Weights of a small GPT-style language model, trained from scratch on English Wikipedia.
Architecture: LayerNorm before each block, attention and MLP in parallel.
Training: a variant of Adam for these matrices, 6832 steps.
MLP neurons of a small language model. Each row is named by its layer, matrix (up: input weights; down: output weights) and neuron, and shows model dimensions 224-319. Each number is 500 + 25 x the weight over its row's rms, rounded and kept within 0 to 999. Numbers have three digits each.
After each neuron's rows, "fires in" lists the words (lower case) most often at its 100 highest values on Wikipedia text that the model never trained on. A number after a token or word is its count.

L3.up390:527504510514500498487515500466497456488471537504470511474536510483465488480516517558492518507489496501493514471437486511477450485477474479492493495495516528480531467482545505480548532506524496529545521461481518484499473480474467557504523471463498508492539437513492509501492527550479544549
L3.down390:463525519535476461512522515458503513499513508444502499481524522449541507479474510485516459510501524517452493467515534536495549497524517486522503546542483489512457552502467471497481537477486513528476468492552528507496506508499509501480483525542503518520525531506465505505471528473554498474
fires in: "of" 11, "with" 9, "to" 9, "elected" 8, "local" 7, "kernan" 6

L2.up1007:493487464482491508474504501496469492559502513515519514505510538503490485488532508517507523516511499508505501477463460511539484482463470477486507489512532526492492495486526542487523499510536484539500524464506521506509506468550496486479484468496549510484511519423518495492503528509520547497
L2.down1007:487448474489522479535486517517473494499503537521473505495458554480485511495514515486519502498464533476502531470485497512511495492478466506474476472490483471488530538499493495506520496482539496505452509499541484486533534569487493508465502444506517490509496522456503499493536506492475495517
fires in: "of" 19, "out" 15, "middle" 11, "to" 10, "year" 7

L3.up40:524503457497490513481536505457512538469479542517518525496497529510512499505515512491514490493491525474493488551499517507497487526471543518506488496574516519533530517513505513498474502513506485484526508475533482485506509525507485492486515512508487501464526456470494506542469477453517481470
L3.down40:478518505458520480481510491470476494529493470501501487521478523403509437497515489491540566472523467496513520470468461516442512537516482522511525481480456503522456445518497504512502520509491473522498513507471510486493512476536447513509501494484502484503493544496489523480503521496519524503
fires in: "of" 20, "to" 16, "despite" 11, "with" 6, "as" 5

L2.up671:476481486451485501480531512475496504495516492520510484571513495493523468497502520471475549508496470467471507476436514519516504491464514515499505492487512524481495540466492478535508505471509522505461556485532493480520505476439529488483501489483496513522476525505457520520510509474486581504
L2.down671:506523491462481527463536488503472464474493528487484534499491517500444504482456527503539508523497468554500523535551525504464481476532459533505447490530510511485515471464538510517507508537499513487484544518463511483474481510501500495490499525521535498500490463486531494526501530484481484510
fires in: "known" 28, "from" 26, "the" 8, "original" 6, "their" 6, "to" 4

L9.up548:543509511473490500493513505520548479470480498484513488461526515485538509527527510519549525494503489488468495501465485495487496496528532539537491462509507506550526469505516543455436522523479482495525457512531459500463483486450524505518522512460483516467510542445513509467442540500492503463
L9.down548:470520521468495496523519499495493523465497486497501486520512473546504449510470521512461519485480530507530514496484505496528541518516497504517504459490482478495512484480501532515480511516495480512488516520485538556515488505528467523472550486525481465523492471491500524461480518547500544528
fires in: "also" 19, "which" 17, "and" 9, "to" 7, "it" 7

L5.up330:514537499484513525464503455491547475450483485527456509510513565483497516518461551537518498521515519519473471515500515504526520503473528512518484507505483497524488513459520492481471516536533484478478514482456477488471540491511495543464513460511494509503501503518491506519467521494513500507
L5.down330:441483451452499483466496546507494485483549524506481529530495519550511455507436498501512495524523460478500495525507490521501472519461484494498460502495532518461463480516463478494484472536484491524487518500528477538506480527525456500494487506553501482483464480494497485494508492560500534464
fires in: "that" 38, "which" 23, "the" 5, "first" 4

L2.up566:520497537482496517501495478504485515518458525461469484478536509513500525477553528487529494501538496492451501472529525500511509473479531540483477506487523523537513464473512481516531500481493525516484500510473502473490476495517549502513516470518498487492526476528512475506471507470517523523
L2.down566:502478551494484542497525489458528508522488588519493473511519457508512451521528469498499499515494468491504509509466492527527475516519511531492515527462509502480478481508511488515456469493512463511489525484493493497480459492526499500492486518498497511502476488509518497484507516498485461450
fires in: "for" 54, "most" 12, "of" 7, "by" 4

L12.up533:505499509486470513527451480555510495431481481472464487535522476552504519484504514487440498509507497527475457540474483566490483490498512478509465549475512536486477476526502517507510517519519504508475456490492547506514498471517505549497504491519492520473528474462500548514455515493502492474
L12.down533:506497536455504487486552493517501473497477504493506522517535488502516503514489527469557464506522497503579496523500510497522487511525468512476480529510499508537503504472502485474499492485484539496556521499485466504492536497468502480490531505501488463498483485523499504523489496476482475531
fires in: "and" 34, "was" 8, "also" 7, "or" 7, "his" 4, "currently" 4

L3.up179:522530496504437484504498474526506511436501524477478505553504523504514567531495497469502510490507533497502476481514490523535502497509523545491552476528531527465513480429498489443462494528500516494513501474481494492488526485476480527465499505485455505514507511472538550490443481476478503530
L3.down179:460511509477475445499549483506506455517530488517458482513489472511507536546506515518570556500483452524505520490473502502488481483517508551486507478478480454465490501476510497520452465527464520535480432473513473501518465534488517511470534446494487473518508524501486553494476481506475505493
fires in: "the" 21, "became" 17, "as" 14, "appointed" 4

L2.up850:515508521519509519532517491488443494506464513502527514507581494486494537479508534502498487518496473533487489465475398464520510525486499489483528498501515480527505485424518469526494494520509509512513507454484451508520507454515513542480464510495472529497504513518465531482495511508498498498
L2.down850:492460484451476504519480522498496551458504499500483493504445531453493439560488525531523514524463484469522530488492539500494495546528464544488498462552497488506508532496529547531450502488447492500492531513541505483467492524508475503518545519501543520499522545530504508526502500473459519486
fires in: "between" 31, "of" 23, "both" 22, "to" 13

L10.up29:495519521515502555504537531447475537496514523508525519500512478471520506461533505569536447470526485492497492470494493499510522486503504517480470529506535521535520501491499526483518515518517513504498491469526468519464480536525527469544504497431485489470538436491473476506521510493515489496
L10.down29:499487525532499505470469494511504545532500499505500446489539494363492488507504523462522524489508469496548541493476507480508496477471505518511499456503505501496479479532524481519492512520490479502508488502482485512496491493464498537514485503519469485503497501538512490473524507503486537518
fires in: "from" 36, "of" 25, "at" 8, "for" 6, "to" 6

L5.up645:529510505475504520498502489515506485487484539495482512490522498517485484493506527478505535521510497499473518490514493512500533505447547533501498501549515509508492482453557480507501533519501543536480524495499505493487514486516519487535514521501478491457497456496522489496491481491519498483
L5.down645:508513525492485499527466518468483554530478455492492503488525498519476468555471533491498496502483510476536466458518497472510529497523511503481491429468503491526488461493515535527494547505476451503457504501498533466511499520513464532503467516512548497468488489472499513497484471546443494519
fires in: "to" 30, "for" 14, "not" 7, "without" 5

L2.up943:518513508490521515520531497505495522515454536489508537500538526525478527551469525512491507491481480522511496498480434500530478481508520489512476551492562541501527452503519523498545475483522499515535518464483518475516471477491512493524497508461477475492489459481474506479476523519465505486
L2.down943:500469476507538494504484470501502499505494528507516496496500527493502502488455550472511478497460515527528487431461534552542523486505479552497467511463489488480529441533543503507493494517515465481551525505469477497510518537533440527524487529538513513509513516491559471488522477504534480463
fires in: "other" 31, "of" 18, "dr" 9, "all" 8, "various" 6, "c" 4

L9.up529:536489508491451516502555479489515490500493448485506510493534541480490506473509510525526512510535508511468491496467486505490507502537484579543464520543458523486511465487519497568505498511492522481527463476531484520475487499523504506476526482475486514482504478479469511474465562480468527519
L9.down529:468477532476467522480458498481482510526494520499481485530488515520497496496489524503513481535548498531500519531519484466456475465471500480487548449445528530494486536500500486528465499494489495503526503502515521466518501489557478550457545486528499541514491474529466508471467508504514494539
fires in: "of" 52, "and" 17, "as" 6

L3.up1185:493490502488533530464505510515488472484517464475471507505500512496472521507509511494498505503466488559452503482495488568526488466444461520508537504493527545488544496469533505482495515459532514540520557477465477487503488489469495487503504499486491496451507496479471482516540486493497518446
L3.down1185:454504526510532494506461519472503556496477514517458514478485535514543480488532494490483491518480526458486488512456491493500472519538492511524511510505454470518471494496472492513514537524495488455509478544513494479519493500449486488542528483499494499533529500500509517490455491459505474539
fires in: "to" 40, "for" 22, "she" 11, "not" 7

L2.up1025:546518454492500528492496434469502500480495543520457508514501530518439528517546490509499545522489504496487520513460518492565491477475532505510530517488486494523522484491498525505470509507516478502540516514480471489486468536515514535514515473494494525492484480473484507476483510525509520542
L2.down1025:531507480542535493502503445465512459477519521474522520502474515460491519450501531528493507494508511509507464501485497531495510488450517497467499514483516472539465496461532503525491503501518521500490536476501461481504501518491500465514469513492476544429517475480475498530483510549499513492
fires in: "the" 19, "a" 10, "one" 8, "first" 7, "end" 5, "next" 5

L5.up1070:503515509470471498498458519528474492492477506520472501482539490538501525505459508533489512499559518524480533496478448524554503492518469552510511476500551552489498481494514445518497538513516502504479468466478503501514507487478498472495479502461510523409526493498487534503489510469518500529
L5.down1070:495486517483492524493490469497527526508449487470525462515496499459546524517524494516474525478512461502468527473484505514510520486499505508494481469519480466470526508503550533543529474457496515486497484529519490499532486475534503521474535484494489464519559538479460503504517502463514482490
fires in: "the" 33, "a" 9, "as" 7, "played" 5, "an" 4

L2.up364:488469487499523527518468524456476478488467481431507482521493525515509488547537499512537487497477498522524518474482489554494482525493473509495513522472564516473480503488467527534495540494515473521515506508515545476501503538515498486497490499486539501481481510449498492527473507506469532482
L2.down364:505460515491515485524499496511447534524505495535494517506524462458507512523511554505548487512463461522498503486469500515502494488479466522493532469553488480478531498508449489495440488487501510495512481487510526470526478495482521462527476497502533472494531512526494498501501521523436513481
fires in: "by" 40, "to" 30

L5.up1164:532491506502468545504534495524529488529464486481536507484500525509465514467501514540482522499528504500514467500515439535504509493477576542544496504540509504520498494509477520474472495516494491525510480474460504490549533494573527550552494517487467504537499496470494464445475517506512541522
L5.down1164:548477555438524501460518536496527467526514515555529456454507553483506509504496505489513576534524508498493515494504465526491533486468508506527529482507470527492484492505531495512488480461505515495499469479495524499481485511504530491525505500467522497513470544509499479505500501479469502513
fires in: "later" 26, "an" 14, "soon" 11, "subsequently" 4, "successfully" 4

L2.up1111:491492483467471496565497487469512494477515469530465475499526511481541540476538526463470526520488487481488479480501544515476554487489479529498506516508481507499480520493521475495512504487504515509503504490501530481514501552512506515478524499493498504507525500488441508461494534483458513520
L2.down1111:521497480454508493418515556465485469526518500479512553482513516498500485525475522524522488510489477534530482528523541477475443524481509463522472487512545497465473507511466512495502469497533487514474503520547539521495504511495497466528499489521502523513502471470472525494480533475512485491
fires in: "to" 35, "of" 18, "from" 16, "by" 13, "into" 6

L2.up864:513500502453486528536484513537510500493495520476470485537486565506500463485489491478477505516517495558512533501510497529540504470483476520493499515511539475462484484487479487477525507518502538533494502478485508446549506456517492551464461481498426504482528514506498528492457510481483545516
L2.down864:518501455533483502534484517474493487518470505484473478496531504442516506513481477509513499515519551486538471499487502487476491515514473507528485534469506483502511487537519521505509497512514449465524511479452465515528484518482466545489505524495470515454529533430498512538510490515493551509
fires in: "of" 13, "career" 10, "over" 10, "life" 8, "administrative" 6, "redistricted" 4

L3.up94:523506480507462558495508488477518505486468539488485527513502536504510515453514486493485517536457506520518490490483508535498450528463494508496516520533501520533506492491499490473499526523494459581516545455507500536478473513551536511482536516475493524457476501508505489499521479520452510502
L3.down94:519522535531509526484463513501498525537517545475480494501484490453489467511523497513517502501482477508515506530514511492487466510524520518534553545532502505522465484480492492474522479506461527457479528536495498540475478500515487443522512478473478480507474540531453531540494510536486522468
fires in: "by" 31, "to" 21, "over" 14, "for" 12, "a" 6

L2.up27:539485510485515522507487499494454472470503476464548495492520472519514540505480525489490512535558478503518469479445477485481541494485530502530493555504530508534456497490534495514459512508535503521490494476472481527499491535488481497508511525482505534428491505469485490458461509508504518549
L2.down27:507482479485516498495501475529495525486497460442507462498505466530495470500519504501491493470466551524542465511524481465482472479516511487519478502472493524500497503512501496548510516512551501535458481493486489466525474467470534455486484475517512531495536511469482504499465476477465538515
fires in: "of" 63, "from" 10, "with" 6, "marquess" 5, "burmese" 4

L3.up1255:480492487476471559454507479456493471490525484523484532505501461503526490507529509460456468534535494532505492490484461496474509505512495574515498529527498528484503508524493530519509522482480503510520478520543450515482480502479481512495506511532495498489484474494452479483472507506470498487
L3.down1255:490535472507541489537477497521505495533503507542479498522484529508487495512474470482512525512472455417482522555504511465489536447476504467517525463483521499484463539474459489459471516548507506482525514529494489505487484496476533479521517508468503489505483518488512521488503519514533494497
fires in: "as" 20, "in" 17, "to" 11, "a" 6, "of" 5

L2.up1226:455489499491504516496504512489500495473492531467471505509515508513487521473492533498499484521453492522541500539472497520496523507502498510497498475472478519502455481447491451485507552526514523524506489511463528521533484469533517533477515492494490538524487530510511493471491497548556535536
L2.down1226:492474466506551502583519490510472484472487507488498491474493476518446486468493474494514505499537535527471479494491496498462493519504519463507491489471479532496499539491489526504497512485509517527499520515508511482538507522503492478514509504499492546495507533521513514479527487577547536476
fires in: "dorstenia" 23, "in" 10, "of" 9, "ct" 6, "vesa" 4, "1st" 4

L5.up973:497482504494523507484523497542508485500520486516523495521534482493479496520475540506521532525488474502508516512520508490509521476471485506511475483510546515518462528455470488460492519514546543522447515495526485516507470496509491490472483533484495530528490516531445484478516524509474541477
L5.down973:493494552510459525538461463459503456528446505505494496468529500495487519486491494464498508500532505517469484477509493522500502472552487486488500518503508483443520482538518518558475489472508475469524500504521459484493519495522503505526496500502511472491518515477544491520485503448533494493
fires in: "in" 31, "was" 7, "received" 6, "for" 5, "the" 5, "from" 4

L2.up565:501461509473463518496560506474495499452522526477475507469546519482495528486541514504464486489531505499499493480481490536474522500515522553487494518524470523518478488511534517495516507500503502471520508478464490461489476514479478514521518488474487525482477450450486507477478529507529543516
L2.down565:501503516438518543480505485477464528507474468516458518493503519488498506468480528494505479556501455584520513495473503487486513488464513457544497469523452529489505467500500492523504497524535523546504516506508478475495488500481507513523489556484454507477527472490500525480491462488553528458
fires in: "s" 19, "for" 16, "to" 13, "in" 10, "t" 8, "into" 6

L5.up238:500504468509506489543495480456469523519486542511484516495506500492529482488511540520498493478521484516518492520503505505494454504466483506507494517496528493518525521451496560489505497509470451531535506467504496553445467530504502495510508477457496498479476481526471484522513494516504521513
L5.down238:555519516475456493471518535469488485488520490518537517510492474506503519437483468449497517458516461520523525527542471525490513502493537507489486472485511492518503521514442516488476528523510519521472471517510474469481541454524511487507514486498493530483512544517493531474492540462437533527
fires in: "after" 26, "to" 13, "and" 9, "with" 8, "following" 8, "july" 4

L3.up655:534493520495470502517548498421465493541484484530474511479528556476496531509497544518506494503494449504476458485489522501495508562459457486481507514498477538529466494499525504496515565525511536495488524497506508513497490517486499520501500487456476502484494460482492472491445485503474534501
L3.down655:465507511442519494484498550502507532541496485527501520495499514324496439517495524496535498495468495471519542542467517457468484511485487501520525518503453527534464514484447533517495520483485527510496511541523497480503474474506489502492521522552524494517488511472469509499536518495550490505
fires in: "at" 30, "during" 16, "with" 15, "by" 10, "from" 10, "of" 10

L3.up154:467540540457495501525478487529472505480491476485522484478516505513500506495507519497471456506509474533491492486494486490504493483502499498504526490521489497541448517466530497488530520489498528526526496512453501484532464449470489520486454496470466524499497479502421502479509432528549455490
L3.down154:518516479499523512480506516537520473532491482513497496484567525464499509506507513522474512493467534494523503488534517473506445490526496531511475516519521494520502474497516505493512507485487499495496486497502507456486511500488524513524503488466521503491465506483482508503543491537457526474
fires in: "to" 26, "on" 25, "of" 8

L2.up286:490539505495501494492502487467500495536480548482494496571491509518433502511533505506469493510475526461534501497492480501527493464478492480489513510475457561497420476477507460492505521521501548502521507506533499521502494503509531509488506507486468498502514471516519523482475476520501467524
L2.down286:539554492490477507493496516487521528519466510524480516468518461524520548480517486498522534519495527467483463475540511526530464508534467501457478534497540467485496508522483544475500478460494518530516522522519474501516518458515492541531516494523483486497478484487517510548496500458516487484
fires in: "for" 19, "of" 13, "with" 10, "on" 9, "published" 6

L3.up1244:560531544496493528506521494511473515518510491492479472490557565513491497517485501479545497487498480476486523490542510503529499464503497502525498502509526530464511468491533478476469492540499503509504533453462486478543494466476483521472510503518493483513510513494510499527508526502530512537
L3.down1244:524513506456547500482491510505509460461513520515469484508510493491447466519514446500479503462467513494489513534509491522521491551525533527477501535463513518488494476517520512508532470491510510542493507474443549502525462524466450511506501479531514522503477471507478538492474512498503473509
fires in: "there" 33, "life" 14, "career" 13, "m" 12

L5.up8:499503518455513487512502531527475484475490515457510511519496526534468502487518496531449491513499510491530514530463483459500486482521501512463557536468494558561462505474542470517506539520526546513511466477482540492440482504491530493484490516513508498492496485500490520463480495489491533546
L5.down8:477469501517463481422513489527493545527515530549530520556526475469530484516534510536512490503463519502481502459536521470475535534510499517472491505478489483540517455509471523484470489485481486506488543510514486476490509529468475500509479477512443529488498516457477498527507508493483520472
fires in: "and" 20, "with" 18, "of" 10, "shot" 7, "away" 5

L9.up598:485537457505507514484490491463517531528524535509512483446488510479455508496523507500490481559493544535505436437504458466470475492494520501502532509507481515517476480515492519487526490496497487505529550487527495526492496504461505571471493528492454537512486501477533484493490481491520524522
L9.down598:489530489432526486487500487488486498518472514526490488469490492411502523480492556500513483500525485523509484508511527384489530440491465512510535501468459517487482527517493464490523532498483503464507510503463511483489508495496522492490529492504489507507501536486504488520459481506513517501
fires in: "in" 64

L2.up616:562463512485444498509510475489455501491469532494576515512517526506507509518510477467500522506526465500515529498470490538487463495471500496497538510482521518507501491419569473517553528532492519499503543482477485493470493529521493545510522466437523536543532500482475498508472495513452518508
L2.down616:476532517475515499515436517508558514478506463532505548519479541461499486490470532551486497459473502523519472498522508506472533478522498491485499510529521502483451520496478502519477498499465497547536532528510466455468529504532533509486516505494499483487503507506464521531476525502489474501
fires in: "from" 15, "of" 12, "after" 12, "the" 12, "both" 8, "on" 8

L5.up682:461514507464526475491499524483536488547538541449499505485503501500503512500498513520499477484496536492477509494489485527471463492474534515513514468541525516523472468461486512497485479489501519478507485476524420516488511486488490503547486508498489483516542486459498505511517550475508498465
L5.down682:537522506505515522483512463502481490459476487549485476509498482533503515525519487454474480465515466533450465473525501489517496497516473504494505508450436527500504546519463507526522484492496526501502559495481516470514535528528480529454481492513496501527480506538490516521469459485491461495
fires in: "also" 35, "which" 6, "such" 5, "have" 4

L3.up1096:447487472475457523512540469488487507543483499522485529509499496505517516464497521482467541511514466532504501480499508505526504495470488529505516516503518484523473490512543513521508524502498563508496462496483474518513488488547526498480504521507497471510505496535474473506520466511493532492
L3.down1096:501502524492456471491471472466491473519517520491539526492478544483516486493507520509496545505478487534481464501482530523490475512506525525465489495506489501517516497472522518475490493521493497524515481519485513524454494564526520515496496475486546466512513463427500449479480482490503487526
fires in: "to" 22, "than" 9, "be" 8, "world" 8, "beer" 7

L3.up221:485518509467457496432528497530501521506502509478528503514474551498477490506509528507493550525502515484462525516447490514495456492453514514483544489512523480540483514538568504501458546534479542494507547506512493478472480499452508472504536474462454512490533463484486525459466519503477530550
L3.down221:517500463458503533530479531504526498495472482484468471488508483502530491497486509519508434513536496492557483476533517472472514518488463468556484513498497439474539481490513503495537485447489474560484499512508467505490456490524515522466466509473512505514463507469470516462486483500498540516
fires in: "the" 23, "at" 15, "for" 15, "into" 12, "of" 10, "and" 6

L5.up9:516496505488503558472446477504479499441499502564473543532511523523495541511496501501469525494496493533449499484541499529466482501470564483510499519499502508536516475445494496486479516449497508536503553490523492524524452484512471496482494517485497533481488455545472519425497491495461527490
L5.down9:543481499518473549498454503497520455485464472535461493527491496484475467537527503516498478489495525509477510477521468495482502522471531539497539494476494433499518490531487467489495485479527474515497522506535519491426472524497483511538511529519481517500475531519482540493495494498500524474
fires in: "as" 22, "to" 11, "order" 7, "not" 7, "t" 5

L3.up757:532521514495475477496465479503502492478494497489470474519519485495482479532538538514535510501490467551530514501497523507467520479508532495522541504523539481524492496492511464501491466489522506553497476497494524451493453469513547499514521499516517508473481562504470478509483518528546506528
L3.down757:501501513457503479559499479510514482512533487490514433514467517486493513528545486513509490520539497513496478523499445518496493542515512544474514554484464531496465510499536514502504511490504481493495488465489488519479536531507490477474486481501454492487524467515541501489443508506500486553
fires in: "the" 37, "of" 10, "4" 5, "s" 4, "his" 4

L3.up919:504501518489488495479540459445467509458511510489502463521519502490519489495474523475481542474467461529510476485476492474465443529545574503515511503521521493528532480494479494521521493540518500547450497491524506478508450460458525505482496488446493507499519545416485537485508503472512542531
L3.down919:531471490494522495503467517450465529541475483541487535462522497425499523457462524515498541514515462470494473512479503493511476428495450454475457484499525465506518491479516518522523515519467539461526510469475449533530519471503484524501488548511491513526471490568490522493482471451507466492
fires in: "of" 46, "in" 18, "from" 15, "the" 6

L2.up953:517465485475509541519487494494533485490485428510476483488494479494504487482488540495531507506505512502487507523495513505494505549507498525481521521517503499545469497482545511489512556511525517484515502469414520465521479527487483551474523481458511518523518528519487480515471507495487520461
L2.down953:486506480456534448509483509513479510493468516489503514510526526410508483473515519555507495518498525548501480501487499468506471462528488482516480509517532529492497504478497502498503508507500477502518502480503493469513514532516493481511475470499487509503474507461487515509536471531481514484
fires in: "into" 28, "in" 17, "the" 11, "of" 9, "to" 6

L10.up1252:520499470500521558515480473454487510518480462513463526478450516496515534501489536537480470505516502567490533477490499488508505530487499532509499537483474528532501491487528494546504534540498509501521487523496511483470476520469506518491510532497458525495521499466469505500479481498511520523
L10.down1252:501513491499528489480507512478483484538470495519504543510508525393529500502506537504564558529489497522482488511512537384490498473525506484487546506499486556475456484490482478473510525478477504509496502490521521522509510508468517465456519470480495470513489504515513498499488485481514506510
fires in: "in" 61

L3.up181:487547505486495486484543505487533463464513503471503511553506510486468555490507477510464530508487520476462494503466510506493506472455487501484502500539515512525490501490559483491461533506538541562534516492565549501514506531541468529497502540506497545523490498487465484485488495484492471522
L3.down181:489485480444516500551441522539470503541519518522463485489496508532494466493510488500496514517488517466521489486539496497526462561550518488528508487496471487485516500530487519512511504555462543471496483498512453498487470463473486501487505511501501469467514491508525490516477526484520533468
fires in: "she" 49, "that" 9, "and" 8, "he" 8, "be" 7

L10.up1249:526512502521514524538504511495482457410507459499506484533520491504502489475542502533487530499475513533498485452521464515458505488533513495511511529515540536499504512491514506525505501552510481534510475511475509485478511528539556460515526500466504496430483499462511460486475539531490494496
L10.down1249:531522516501548517488538479484452479485461441473537473456532481488510511479570516506521526485507498561483517502499469476522512488542510504476496502525526470514479491481539500506525491513477481489520446501510543511537514517519495505516452489505493428488471507506529463479469483477488527484
fires in: "to" 61, "would" 18, "ll" 6, "will" 6

L3.up1092:536515491520501479511508474489505501508482498506524485491530477474511489540524513531548545527501526512489454495494538472494481491497472529515504497500490478547467421459494508521454537519519487503532464493508496508525479525541545503461527500475464559490490483464474500533478531484521499476
L3.down1092:488502508480477437472500525471483497520489490511485523512483519421517503488504510511491523483560503512517497497450459495464450457472526509471500468519492526511470520494510500515498511548504526492512502474517491484484524500507481483500563500556500463550527497523471521476522491475499499569
fires in: "of" 80, "and" 13

L2.up681:481549516472523515534507472541499460481520504488534491490498488519500499484485491484467521538523505505490478482521491495501525463474525521528527495531560519523473521514519444482483488490501511541486519481502505502545529499526502484493484498428495514531503539546464459491519481484496483482
L2.down681:564492542477526493501467510479480484476513503510528481489492485502524481480535468483499541537484468506497448500533500513548445485498495508516532501553517501517529475505496464528481474524488502506485449519498521540504518499512493525520523515486504483550496497457458456479474522497488453499
fires in: "he" 37, "be" 34, "to" 15, "she" 9

L2.up379:483505515476518509526520485458485527483462492479414527512527480503482520483459540486439521469531467515524514509523530486524518525490475468496527489485517528505510490495509483509518504492515537482468498535474553542547505447491495550484529504521444530524541542502471514476483514516509524514
L2.down379:532512526458515472520462494490548504526499499517512471466459497497537511499514486482500499494481488544498499490497472447464515490495510506513489539512503515444516529533507523499520508521467508498511484498470525509503528509488502511492476464564555525479502498512480543524501468515514476470
fires in: "of" 14, "served" 12, "in" 9, "was" 7, "oz" 4, "at" 4

L5.up20:519469509497482508501466532480476502525514492514481488549470518484454517533509534523484520524496460509531536499475469498486512549520489479504481487501484524448493475471515524468476543515526478521533540523539528491465460502488544502515530471507510481500522482499505509471470522522484559495
L5.down20:485489537494484524515481526533485528506472473538474464461529517482521454485480499514540483452483496496519493529512492474494499515482482517490518516509515510493513499548473513503497524499512505479519518512494510490526482544503524474546439518500509498527482464487501454519529480494442519528
fires in: "with" 30, "by" 25

L3.up1054:530505499497521526532496458476457502481519468482490508533514479485501508482520539464530485499508506495502492471516491493508531561514536552492528477533550548529546436489473506547492517543471479510521520503490505526521450496518560525475481482424501475489494496438503481520481501467493535513
L3.down1054:482518523547502495508540543473471463449504534514506548509506497501473523512528499514479514473518513499521476512496552499508504454486490473506508467494512480513508538526490471513539539494510511485555502506486508459523510525449471472503481499491481506532492502494485525466474491446513460507
fires in: "that" 18, "to" 14, "of" 10, "more" 6, "22" 5, "less" 4

L12.up209:514536476501500509517470481497506503538509520532445481501495544490456549537476497521454521544521494556538557467494515504499514476509521505539519516462478551489485465438489521524487523507532502519517505526503498488452440476497530510509515505512456538497506488469480502506498534496530492509
L12.down209:533498532487497509538494450493520508449468504506524501515549541478504497513496478456527508497501491496492494461517493534473519498481503500516513461493527548508464441477541491559509493492541468459500514528489465501498538537480479512495489533492531438472512445485487535512499498522527497464
fires in: "the" 20, "a" 10, "la" 8, "l" 7, "in" 7

L2.up1227:539502510475516508548506504505472486500496488512477534491524549524487513530486518522496534516520520514487495468514452480488489489509524553489491539498528524534495466490533538506515518510537493524511477468491499486495484507473458506479485500460509458514500498471481521452487475491500518481
L2.down1227:516507487497514452488460530500493498484506488485499494516529558437516458475489486527541497464473418493502491476493480458526480483495478506424494516471506499481479474459496534483480525560465461510494499553493525515477521497489433480493455542492474499476472440551474502523515490509496496461
fires in: "of" 66, "to" 11, "knows" 4, "about" 4

L3.up711:470478486481456527500540440504491503490484511495505508514527506527517520460530519482460486484497502524457493505495479486475507477488511570506480535519514511559503474472523482469504533538484503534496526504476528504489493490523533533477532522440488524484492480484493531475446467493496542483
L3.down711:516498502465530483498478464549530508527554540489495510449486496482512492438534456555530487477545511512496531502446540495496508478506509513491513467513526468483523468468494505479484494518456506477523534480469469488464501493485488474541527540475476508452455505517513511456543508468440524485
fires in: "to" 24, "a" 21, "that" 5, "about" 4, "in" 4

L5.up374:515581501486495578489505481500491501481486461497500481501524454498527490494525539497486476511535535493541518510483489496502485483513493532511497533494527528498465495500522492524513519511476525500541538458505503529505489475483458457499509513542526544475471435450471498506519491491450551493
L5.down374:488513503448516552515507493511512472510524485501511465506470479423506507524495494476481501474497509508537516485505502502460493522473464491513506510488500510524497504510466511540509527524530528479484513469502536516503536494494504494494498483506497495500485464502528528470523512488521505454
fires in: "in" 20, "of" 13, "began" 7, "with" 7, "by" 5

L3.up752:549501519496513531472500472510499491502490499469501505486472471516519468507563547491528519528502509490483499535517515513484489493444562529561500517518529509552495467472517512506478513465514483498530487491518509509494514552512522521523513534492495485527491541506482453456523519447454538466
L3.down752:528503529518461471498460505536526483491493511462513463480493485508469544489507493522490543462541493518494473475477518521495518441532464533450495437469488466499507507478489534496480504474549485456466512527495504490523514502493511554512536508486494482481471468496510487473474534506459510508
fires in: "also" 26, "then" 13, "to" 12, "that" 11

L5.up296:488485491517506488534516504504509423509488460551466490534495496511505485492491528526463481502565487510480523469517516514532572519482550512526518479539497539543542453504526491530460538510518535500498540508507553453532475456491469532508498512473489519499507465502492505484457512464497484464
L5.down296:520463506484477501478491491518483544480513510484539492498467506489479441514476501505499520497496513502480505502442464482473484472531508493517538490486444521509515536485466479500506505533481482501545477501504564515512526486491495480470545497482529476463477487497509511506521503509477492519
fires in: "to" 18, "more" 16, "only" 11, "roughly" 5, "less" 5, "about" 4

L5.up88:523527496534500493493486493501540494496504513505533521479526512522508528505504516513518486512511516487540500467484535512497492521526560514526570491517508505516530511506471547539490496517507485556523550467487487486484444523520537511488491501526499465466463541484474519505510559526515566532
L5.down88:467511495501515535494527493529509529500517462517500460501507488546484493526455528502476489490528497524448483502481466511501545504514514523469466488499531482481491515521481498508498497490500510501522479508520513481522521482519477491505488505507477570524530487527441501495479483492507499499
fires in: "their" 25, "its" 20, "his" 17, "own" 6, "the" 5